Weights of a small transformer language model.
Architecture: LayerNorm before each block, learned positions, untied embeddings.
Training: a variant of Muon for these matrices, 7119 steps.
MLP neurons of a small language model. Each row is named by its layer, matrix (up: input weights) and neuron, and shows model dimensions 0-169. Each number is 128 + 24 x the weight over its row's rms, rounded and kept within 0 to 255. Numbers have three digits each.
A block is one neuron, or neurons of one layer that tend to fire together. After each block is what it responds to, as a language model described it from the Wikipedia text at the highest values.

L9.up1612:109172133153117073158113097128128124095132126108154136157100119095100096162110144135119124101091145135084131144113111143173112161110148058107164154117057108142116130112121119075133149153108127077148158144096148160114138147095110109163107118118152083141120142156148132121159160134102127104123112116132131123126153128103102080118164175119146124104156134148144122121118101114113157152151155115144138136123091146140139132142132063135130133092053116112158125100165111113112156080156104162100130134154125119153155110
L9.up1639:129153185155128174125100120136093134147144145128170133131110091104076129150147125090122074103146090109117118131117089093128058135145162076141130104076157107133120144128154112115161140131151160101093119121111124114109112098119103109084100109122149120121137116125113129156145151114150152145119145117114138114153122143114130146091148122142146114101115178167166110180151153097111155136125130138131146156099143168102113138164099159124158130129106126152141126123153144141112137107128102143122149170146131141119109138
L9.up1732:127129108160121120117107140122133122156140129142144122129119153076094125121116116075106116089094129181098149161125134110194139145098130126101148126156145130160107107117125121089127097179083091144130152144117126100099139089131129095156108131131134078099116115109123126133123129109147135112095086116112116161117126155104120127128148122118172167122138141136133178100111147098127081109157121117102111123116137163125156119125106120100095113092117139101169160102125141092122161109114113121142109117126127094139096164
L9.up1992:152138138139125095119105202161125127127071078139110126154130133136109112124149144085105114095094103118126134139127126168130120156160164096103155158124135082148151134168113153128131146153080095108104119128123127121098163110109136115130097121099119142154085118091116126138100153153098109126109152123131159143112128158089090126130148152108105188121125133150128135114113110122122112144115145088097138109122120119131149107153131077131156095081079091122128130114122119103148108097145150107143127089154117108161114134
Description: Commas and closing parentheses or quotes that end a noun phrase or list item mid-sentence, e.g. "the Rotary Club, and", "(2017),", "his family,".

L5.up37:161114130133098108156162111115133077131120157139092105124129123112159139111128136126151089148119110117158138154094095123063143160156123134083157132134077130155142149106112126146145091114139155118098136161154131114166128176137156087133132130126073130143098173154075134102116156166130105107095154088103116132148146125152164107108121158139105159137159123124119129084107126137139116170166088134222118118136109120144099155124102157148107083135131130079113120098128091172125181156125103127176108119162172157150153131
L5.up204:163121174127157119141133138097123138162107071155135161134145094108130159112128096125111137105126098139154115117137132093129099105138150130124130084114136159170078167109160157099125151164157121128090148163129130118154164174142110122150110135144097109191089130157101156112122134177047134126156107089124132152148114127143120098129148140131144179134112160142138120136158151154140127136082095134135115157115132108146154135151160129126111058154158107083083149106142117125147101104129134168152132141118138139105143124
L5.up415:100135137104122106145131149141102126116099142136124122171097121112157106175117118124107127134163085118136151132163130137116121165162135119124150160107121204176159128111120087159082141134195140109136124122136086110143163109111155099119104179160165105118078144151105140115128206141150168174159104138148154142168101152154132110143124126117100128114141130129079103117106132104126140127130100110130092120127088107144111106105130133096152110117145108066073155115089135137130125128134166116121159107140131119125148114
L5.up537:119124157098130129093141116136147123136100151141198125169108105128148128115108114149146110078146139171106131146153109126119162107118124119159158134130130162151132140124099109179072114131128135142084115106140159086102135171165158117076100184147149101196117099134098164101178146121088128091138130105124137161143186153098096104168130117089163136151133172161126165123105114162112113143091114108166106103133128175119148135150128171129155094129105122135125143128113102130094125107150140140117095129157115094103171143
L5.up539:159104101121132160166145115116150118156116095098142076160154155151156127120157129083172175125138108099121139132175119133121101092107131162124146150119113172138160144096148174121133119159185150158137163109088169140115113127105143116113123149157084130124138153139125144148155149135153114106115086116156115143182104108133145133128158124125129165142142107157131104143115092200111144144109134114165080146118129113161120140120115116114156033164160122085136147085151089167148119142111151114142145106102140092072126150
L5.up764:131140139121131135170102145178101098161139043152103165098122140128140183122162117150155135111092144138096137155176152083117108133176128139135149110131093140154140123102164071132149116093128094128154132135121132129108108154143127087132120106145120134073134186119118142137122150166142158141150106117136138169122140103117099146137114166088154119177141151181093133167130122123071162129129141153118098104129117160100118195111191115116157127118148119121116147128088142095147146119137157124116094063124130130097105122
L5.up1144:166130154107170114138159132126088155126148082126155135188120109152135105157155182104160131129130086140105099143174169109114148111119119123111102130126090123150121152161159130143123135118148129143082089123113107138126132151126146160143093101135130100147133136146113132153142145145086109119164115102136140158128154118132115086114173118118120153144131168136127143127103147149097115124126062146160132064172100114113144112130172112095169100156139142148125156131107131103126145122177128136125106121136099108118110133
L5.up1471:138147106185116130140201121130115111154088118110147125133127142181105095139141105126107127124132140115101157093124086095130123117142180122140148148116127149145098118120100161155116098146129088119111142174108136117099110156153143127129113147119127129129133089161138112152120120161169082118126103136105098170157181129134124106128112134123104144136147159140143156162082146169094098123091175119170145123131115102163115132160150141172164110150092103171110150119108134100104135103127161174150140141103134092106152129
Description: Inner tokens within proper names, titles, route or district numbers: epithets like the Great, title words like Once Upon a Time, hyphens in names, digits.

L9.up482:176106108109139154134148080089150144172092133136116076136113129184154150154169145126091164120100132117155101095119141104124121127142098130098097128107125099094151125090125108096110119137144136128123165127114130136151146131144074119075159155089142106121130160147122159107133105130124153127179082142112104075190080129137134122158111138121106148150185141112189107168100164127128158141143116095115131136119167111159136094142126123162112073150105133161172130095113124095158131153135117126180116135137094100144148142
L9.up486:185128135136130123124132117147136113103115121143126131112117139142140119121151110121125092110123148095163130160140131116100123138099133172115156148135087129100120129091136086110135105164120108140158136123122100183138147174120085134153148103150157153154137154143121125168087099163129145130140156111128100101144116099150098140090138155126115137135126106170186147155142144136099101137135129163143143118126133160100126134099077127137130112155125157106169107047086126109137160158132103104140107135151134095088172136
L9.up603:176117161123117161145143137113166112128146146145106144118099171154134117133098165142115134144092087157184167123148127097139131176113105128101109146134143103109151176072152160098141112123097136112127157141139143130123090148113121105141121099136178095131111145163115118125107088126119135179126070178113119118135132145144069142088091128129096101157131126154117131192115102162095136112116131110087156081152164103152100111100143147122161109092093104140140108112121104139118095153155142096137094155154144096153146137
L9.up895:144116150143079132134141159116128132130118071166082097114152118112122076163126167108125147175141153110119089108161150162150118184102116074141128095101116108098114098123127117123123133142153153137115150131140109140158164088130114137130130115155126154131154147146142096140137103149069162137110134119106116072126121125100132127100128162134139129137149139144151146150178130094083100127172125117124110119080151177075171101123135162099133103128162071160149147119115126115106119137108089112126104135108121144102117106
Description: Interior word-piece tokens inside long words, often after a prefix like in-, con-, re-, and before a suffix, e.g. incom-pet-ent, distri-bu-tion, infl-ic-ted.

L5.up182:157172175140161189126153118099092122165158093132156136176115100154107124139102100171131117125108142153121093146122102084126088122172143150137113127081127096119093114103101111110135115150139136160096155131093127175103155110108131098107147113144151099175108122155090126121140147141133176125093117065100130112095146142133104177122097144133123142078142131128131145101123112078096131118117155119150114171092101114128127083146133146132154158114112124077109129124130181154102143117150134130148184126124178109140158139
L5.up460:147172115105175132114141078108129143152131130112173136140113126094145141112113125155146128103143107146071122129105131136130107151148154090135153128080141129178110154108182100084127122126149176119143123125177155138112113153127127136132139113141144131166178166118164144119109117128108141145131093127138158123152082137156105143128111132141155129130081149170177135146080119147093126167153133080127173130126122156138111113096097134129162152122111138132142111098103127116156151125109102090122141132143054106112135114
L5.up546:083149140142141121124152092103114139168129101097153144165132116123121124126134114123125136143129118127129124155126102116159117131115104125085154102130089129125106100119158095043153173116090155124123138106127129191083133141150115090158140152107184098158176121113148110128167157117078126148134129092115126132153115154134125153134099153102121143124130191131117104088124102162170121139118084096169114151094138136101138106104167123135101122105120117115116148112133153156119100147152083101158156128145145135079142107
L5.up588:092174109143169132118103120147103174135175113136072102206135139090128123093144125121109067127110103092060121166089104136138098122110112141123149143151112111100086140144119108111152143151066100111152124126092141159113133142128126150113123116163152116125133136096126135126143088126087124104130120088143137171128114123107129113118119155120124178110101112171113130102085136151083147109135123151145170160142114121142144116154132132129112147131150127098124126111110125172133119125143123103148134123169102141141130179
L5.up802:105132122177130100147151103187146123113141144105097120102121152089090120167109097115093111129124127090121131191110100119208070163122075113116142165149135120121137056126130088093124160110082130113149114121106127145119146110141111114127134160135132093137136138116141138123137083172088102089139117105130139128187129109143106121135118170139060188103133162106158109120118122117103100121112155166121118117121110133154110145152153159133113146114150125142153178121131116154140171135155105113172118161155137081107099182
L5.up1686:108117166161138111156130112110114143136156131114124112125117141097099117151154120160170153128115122121122133151128124173138140165161132081136121102110105098198138111129129128124126127104124131135135127094144123129072129097111116131136120137127125106123123105125134137152143119129124132118112126145150112107129092123119128140098147196129136150111132170108131147122164100122145141128110087114087173148107165167089071159146157091131129108112163108161112129148151136107107134100173071139156123112153133097111105104
L5.up1835:108169122171113111129104091117103163113164144106149125164105113130111169103154116131157108142156081107134129150096119107109083150146147111137179132108125118122095140117141092106140126124115144112134124112141087117091148137087095121109111121137164096118153131147122123116148135150126132091131121061169132152117119150171167142133162142101116145109142162175101117128127117157092183150097124144089146119106118135147113123175133152116150169091118146114139117101141157141143130113126122129151128153129146133122143152
L5.up2042:107145171156169167116136128101112140158130120102138165151101112133154131160150136187133107151100110159118100167109108156101108131190128105131113131113115122126143153141134094100184143132121152120148124121108135141113127150123136105090120122152140117190124132132060127148185150175113152130118126145098096100132156150147114167080126132139125148054120133139175131141147147118149135118139152107122129146089123136148122131140160171126161103123082104145135092096172120140130144145091070130146144087141182113120145141
Description: Commas and closing parentheses near the end of a list, typically just before the final and, as in France, India, Peru, Turkey; also "as" in "such as" or "as well as", and "both".

L2.up135:138132120136118128137148154166132188128137093138094141125135112139112142145112162138157174122107116122103116159128159126142149156126135167147125099181071150077131131121146146107141195104140093156143100129109118142134114137129090136183128089147105146124121097114111131131165128100111131085111151149117121134148120129149151127128041099147136144103134167100114143133113124089138143120116133096092140073109139119109171132120126160125066134150127152112135133132133101120150124090118120122153153109121139133110097136
L2.up2003:093193095108130108151115112127141112093154129129138109137135099119118129148089169144133171132121100152114119110135117137172112170116146101107128160117139142142159124127162193124137124145124087082136097136134153164088112113133125142101143099130135130102107090126118165080141119085144140092116122128109120089162174107130123131139107102090168146136137139108107128153120135147142105088101185095146144153109134113096118188114133169127106105128136164107104131108115106124113100134086115134158132118163158122131101123
Description: Fires on mid-word pieces of longer words (comm-ending, W-ether-ill, Del-ux-e, Sym-phon-y) and on "company" after "Production" in film credit lists, plus "success", "play".

L2.up823:093123157134132071148116152130142118152123102092134160096102119119133118166139112133150142102117155121127157144120099121139094132136136139106135070148140168151094150153110139145075129142125154153150121137105126130159149119145138142127104121136087096074123096132105120145132120131155083146124132143120132135176118098140209109130150123133116125158168106150124112126124169134152128151113086141118181118084149120169152101127109125106122104128110157190149130111152116133151128117186149116159117138160120119115154138
L2.up1213:103118154122140127108119122121162122124119183118117161125149112124119110155084125108130123139171127146123099104147116151094156111134144104139118163128096127076152127161100162091142155143127115128127113096125133128121092116154094086101083137134125099108097122125151153133100044125075173159133140141140160127127087109127133131078131158135058183171128157127084172102114103161065102136150116134159139122137112121141118129186139134154087080170125118099100132110163125116089137111120102133108116126110121135083150156
Description: Adverbs placed between a subject or auxiliary and the main verb, such as commonly, also, later, eventually, subsequently.

L5.up25:091120155099114161123167080101144161156126134112134113111171082158150135124125122122094135116130129126144087132116127123083147155101139108148108135122151139128141127106161109130161140154093110159104099115088087114182155099129106130091137139101116084140135092135102138149146116150176131152114128142177127111111125161139184075090094107129126102136144108131135117154132093122128137122106138156084110155115125141089155127167128114100085133094138064121151155111123074134116125100128134116160104087154082098118097147
L5.up245:138101086134139140134104153072103117137120133126125160123157149125141118137125147105089102122152107142117152171135122082130147125176152139126105133131181201128130115137120171123090144143117126124129148125135118172109146093149137144089113176124118101098140140128124084136158104175163119153147143095113143129185114124126126123117121139125125119090142120128112109127180140184170156089142162110127164130156134090135093097147124110152116133117147124167058113141127117138131158124100124110093131113123135161108094112
L5.up362:127160117119139174118121158145147116127148142071114132120132150152125118132147105132145108127121130120110135161155122109093112099121155100172095116106109112112171108104110159117123155158126124106108126136136168112151114114115144171108154114150137119126119150089120121097152098150113111112122089121168154138134105160119132173116116127179175171129135085133133122128118103109097162125129120127133153125117151162150155107115126121161133148134114130113118161131102138111103112080118118099114117105139100149152123151
L5.up750:124116132114132149178126156084125129140112130135091120130097117104148130158105095105128145117173081128108118138128134146109099105097144150150128142184149180109152172119095132094142102146143150164120142127137101101151127101139135136140132083123189123143087115112107116135162124100124130110121141092143098124128111189108099089162105140124123147108135110095124158097083119140145126135141127122115102090130158175127122163164156184144099151128120102133102116051173118129132146106104145128158087091095177137145134147
L5.up1477:162117139165140139155133126152118143129110102134133120112146142117110148104161135122112140110138096080120143141128148114145138139135133106124154155088165170176127148127104110126124159139147168110135158151139170092153091110144138143120136100134116117115112121132151178082108127171182065137140122121111114124116154126121123077155094126145105145132133156137117122159141131123100139164129129135136136091127159109142091132156124063087135122126151155175129093157131093146108078159147117137156139124103122084143175091
L5.up1605:101114130146109067136123111153136161101093080123109133122160112138109074092134089103156090138142144096100100145143166150144120091119149132151127169102128141085112153155079108143144166186102146154138113112099154140130099123118128142131121153098146148149115096080145165137131113153115164134125129147155145126165089114120150155110161137124142136097177125127133090113137092089136117144149069126151132125095112136136142144155116128168113102135116162151126157102105142124129062098139131101146128105110098114114142153
L5.up1774:123130134126126092121159115117137104139085103121150128114097134184108125069099082120110099136125120119149169139131126119104113111118161075175126107127182165102102141137118152152158146119141119134119117141182067148117137150106175156105128145152092106101148125081122138146104149139138104142123137140068136117133069079147081143070151127139112131136129124133166096116131147100116139123103133132114099116137104125133103101134135140128103176115129158150170151115125207116090126170088142142151120134158121140142136124
L5.up2044:148154108126131126130111116056145145110090120119139107129134119146112110056104117134114150156101160111132119132124140118109126121139148107196108103167186121105168158131139164120142147113106137126116138104124107094100101104102142109107120184147099102127132122132129117101122164190187145130165077107113121107104108148127117101125104110110142109136139133146134116101145056127165117148153099081125147076139131115141116114147146114117103136114102136117110133165123119126153133101094110095124127096169109120183158150
Description: Ordinal, ranking or quantity words right after "the" or a number, such as first, top, 101st, 300th, one, both.

L5.up65:132155125172183140115105157112117153105109100149070129079098119094150113097111106196110112115142142154137098158116115144106126121091175070146086132128164113077105126158188175120104145128126131114112076066101154131086155133141123121136146138159102094087081093062139115103098065115165139106115156095150145128130147135100121106120131137135130135093114114126152125127095130098137105149152117127126113109099107107123115098113079108080094084127140141168099138160163152112098136139108126155150140146153140123152136150
L5.up436:157154146153121121142113088118105139116140113129157141132095096146143112114128119132109114139131143157126108098108133082094160126112151125150135129151163116098153100113165146066132170084129131124099117114163082116089148140143151145115129090139155154124130136166123137131145136180140134154092104129134106120146107134110127126142078168101154059148132131134135096113153119093105169140080109091118111114104140146145127139115126095093122114136130145141152155108134158132169096150108186118125152120170160131140134112
L5.up616:096101120138145135102119131137134132104155053185119149112133145114120124135135087140139142157159153118141128144135120108099158110075150124114170153153136117139145166122151123109109160122107143110152117117097148138179125164145142113129153135123094106068102134082142143130122181173154134140150147141108129142132124123110128150105107121169125104104164109142136094106125077125151102149139098112094155106119157112154137150121078118153109095104139123147145138100091086135161101160129124138160125150147146094115134144
L5.up790:108133105130134112147130111105113123171157165177094144158115154135121127122130110065144086112114171056184116147120142147132112135121127157117152143147120074143093102096163123162085123122120116128125106164109128132132131101119130105120113130123117065135106134100083101088124103121086155105119149101125104152173105110164141146111110137145121120179144117099139102100088085078098088152093112089139129126142158114153118103098085134123111121079147165113126124082126087152138146119122091085150125106097109139127142138
L5.up1102:142154105138104131121102109130120142102156094136100108134142126105145084130155073134127122108103139167137126161108173134118132124164078124110111161110162126167164126096124096140115188138103138160127142143152137169127182075118090139093134173104147100118179129137161112123112132154100122100087149137139109150156154126107124146153093137106168148118095092153116148141085073105095163141152125081111117107136107099162172110168138102159134112104121133176129142119123104118122098136096125141130069104167120108150139181
L5.up1204:139151134118139116177101120160137118110134086116098175132124121143134100126147098132104123146088156129167120100123064120121164124143150178159169114155128132086143099118130170130139135113112117165091101123133117151118136159131098076117143146106171141123104095130108118129149102109160130091107100141116136139144141147118138117128142117144144154137142161167139133092104117076125141160117172091074171156114169160112138173071148119127115146082110133155115133137126160130138107117144148107147102108142102151126130117
L5.up1461:167129140119168118144148131111122096132164140110095119146124138094130155083133166110117129118125145131135175115114112111108092152112146144111147122149166168082123132068105130096099143155116131096118139133162126179147135147107107111151147095107128109155144138143122115091152152109100139136100152110090071070173155146141107106103080142102146112136138143149150091144123115136115151141146147098130167122118134152105128119111132122166144165142119137162144102078141139129163125126134105141126087134136099076104144109
L5.up1501:148147099127097113140144119111095123181136151126114074141116176133113123157141126169168100114154137133126140138093153161117136115156103128129116130145181121107131072082134154190169154102109162151140147082108128170133114100127085122119159157127169067111150142165104091128174127076101119148098116175141103091133163143088127136144107201137137164106124085146174121113140108108141144132156150103134099099148122076145151142125102137163118129153137205160128142090115112097181097145123087105155159120114122107158110131
Description: Second or third sub-word pieces inside a word split after a short start like "to", "in", "the", e.g. to-mb, to-il, in-vi, The-ir.

L2.up405:133160142133083168124133119122144151129118163125152105163091130127099115154085116159141105095162144128114159131109147096146127194153173140074113137079114107096180158137177148094122144146132123113116130126140094113132149126159140115091155117133156116111165106118114143129094150106122147127145112114112148117143126109140102089133091190162105126123126181114127132128127178116139070133141145144109111139140157141109126111155116143143119128102132152137150135119141152071151109091144130103132138188127121158126148122
L2.up1177:134143113127134119086126115151108106112120094140177180106183113108138135142091113148116149108151136158153143077166138161151100111126154170109111129077111095118165173135104089126106117118128138136147166104120156162145106114123111157098138149153150152154100162148126104145136092118148115124155117141103106088107133119147132136124144124165107122138104174161127101079129119133111136160098128162109170180119171122108082116093088144132134116131168120125163142101113142137144106078116143114126127104122152125144063162
Description: Semicolons, commas, colons, closing parentheses and joining words like "or" and "and" that end one clause and open the next, e.g. "civil strife;".

L9.up326:140132101139148115127152088106125128139147106109148140150119123110098088133148116146096084124185111138113148161109138145146111103104140089115129115137108139103116121148130092128145118139105130116144111142129157136094146092140125181076077171122135126128149153109082120116152096121104124140122150115119156091109092129119113094174164164134145142151088125116094122140142108135105129111114124105158098125108101166146104146135056114092119113150150069172147107120104132075134112122142102105180111117125156135127145079
L9.up547:126128123133137136119153117155101135145137138142138148129142143143126132141124127169119169100147111126090121135113103156132098121181151100156132163169141087141120120144093108093148123167113138127144184133146169152103142109145129160168128141087155075125125077135124103121146148132162108139131141104121129145112102136138163131146136141109092143178160112134096120139125105138117157127121104131085089131144154127129103178120118157091135138113115112111095134136144137115133128143124117129116075124174111127115096137
L9.up1448:096118087133130137125124177107123150154134135165158139190125185199154103136128141107114118139137163165164142129157114096123095131135074109172127152111147109177114102151114139122139138164123119142109146118108174101103123145154154133111106114101129111117142063140147136162108134173104138106180110120127165138135117136154117125107166138092106107113128141139094131134163101143103139149103132091131101157131116113140104147098126115128136134114144108134117114110114146164127125162107126161130116130156107137135104133
L9.up1565:117107140153122171155136138169120094160135062131112143106102201151165179147104106134170129079145122120131138163115072141112084110131124106097108124156151124127132127132139137081166157149125068119149169122146135100087162122110123143132120119097149154142119101113119161146119154131143155118140152099124133148091102088140171121145129139101123184160147151132099121132141151130102090062154122101161132106169122125134129144114127162105139098138129095107111144149114107100133151148130138105141087090160146093120138130
Description: Bare space tokens after a name, year or word, usually before a dash in lists and bios, as in Miller - commanded or 1888 - November; weaker on mid-sentence spaces.

L9.up357:175114105165134155091144148134130121095119093091132159160105117149104101139119152129113181122133113147125139137122167151102151133108131144076147164136156141123123113116157106068124178132109130149129144118137114167137095122124146131145134081171138136109103170132135147137146130062099142125086107121103133087130138164180141160131141159134110089187125133111134119152164140166104112105131130124129140157119106115129135101125144119114134095162141110118114146090078176074136136123117069176077102115119140113121124127
L9.up1341:110098156079114102142109156114141138138144115110103104139106113102144119146120146122141129101112129165103121144176149110175077120116127147082122125135149084058126177144148130142121154132129161123109142123133112160111111156093101144168149134110163099103133084132091091149134145117105113106160173136141115130146142139133122162155150127152169127143105085115123125154143106136114136147150114105177112102092151161144143149079144129126144117146094109142167126118091143100159133124140122119087111118146186115119155138
L9.up1558:116137167130172184120119168160137129114135125116147134103095103134108149072107140106108162111168104129119131098163150125125074157105180082133119169132127143116151174094121115107112095153122152120129117104113095153111096082149121122137134150102118144133082151128158122152178176100140113103159117151111153128077117141081128160127126140108121103108147125099160123161133169154137149155140127122134122131171119136147135121122082111120142117114127131143138107132143119106123157128116114126107133097126090104122115102
L9.up1784:135147094156133182124087128125127135083133137102145164133104122153147088101144126137071137077164136189076126108119116137126110142143100108125102145143149143124142124110071117128167126098082107116096151093173105112151123142129140106134133135155134158112141089133100104132112157112123094137175146151099172140091110159111147159154081103158136094138143134106097147113104161130146160134157144150120096109131108127107103108064106132086151149140112130116142111106090129164171137139095142133134117135152117098089119115
Description: Final piece or whole word of an adjective modifying a noun, often before -ly or a noun, e.g. overwhelming, skilful, dangerous, political.

L2.up417:124145155132132118126122131118132119137114110096125148184123114132140087150091107106144129131142150103133147141139091139153126138093105125130149088141081151142159175075100152148136160104138140119117182097108108104144121168151146141143110107137146114134114135117063127091175112150113147104117088135110116112146094120130140120156106131116125129144168160185087097106103152115133124132094112133111119130125119119149157163118168099143128142136129108121090134154124133139166128167126112113143163124125172093125140133
L2.up1910:145132131161124124123126133077066126153090113134124133134120131120113083164131121145123107150148106152122102089130150149121144090086110148114147105139133178208162174125117127129140112125146140131122137085126113181144097099134139085141117167105145136108127151117105131113151140128133140158165113161119109142131152126119125101142156146119116142115135107127068119116099123161137143137131107126098141226148131118138120117123133081134124098111154123106109131095096130127115133153105156118091150095082099131104152151
Description: Hyphens inside compound words and names (Start-Up, semi-final, G protein-coupled, Vice-Admiral), plus list-item dashes opening lines in infobox-style lists.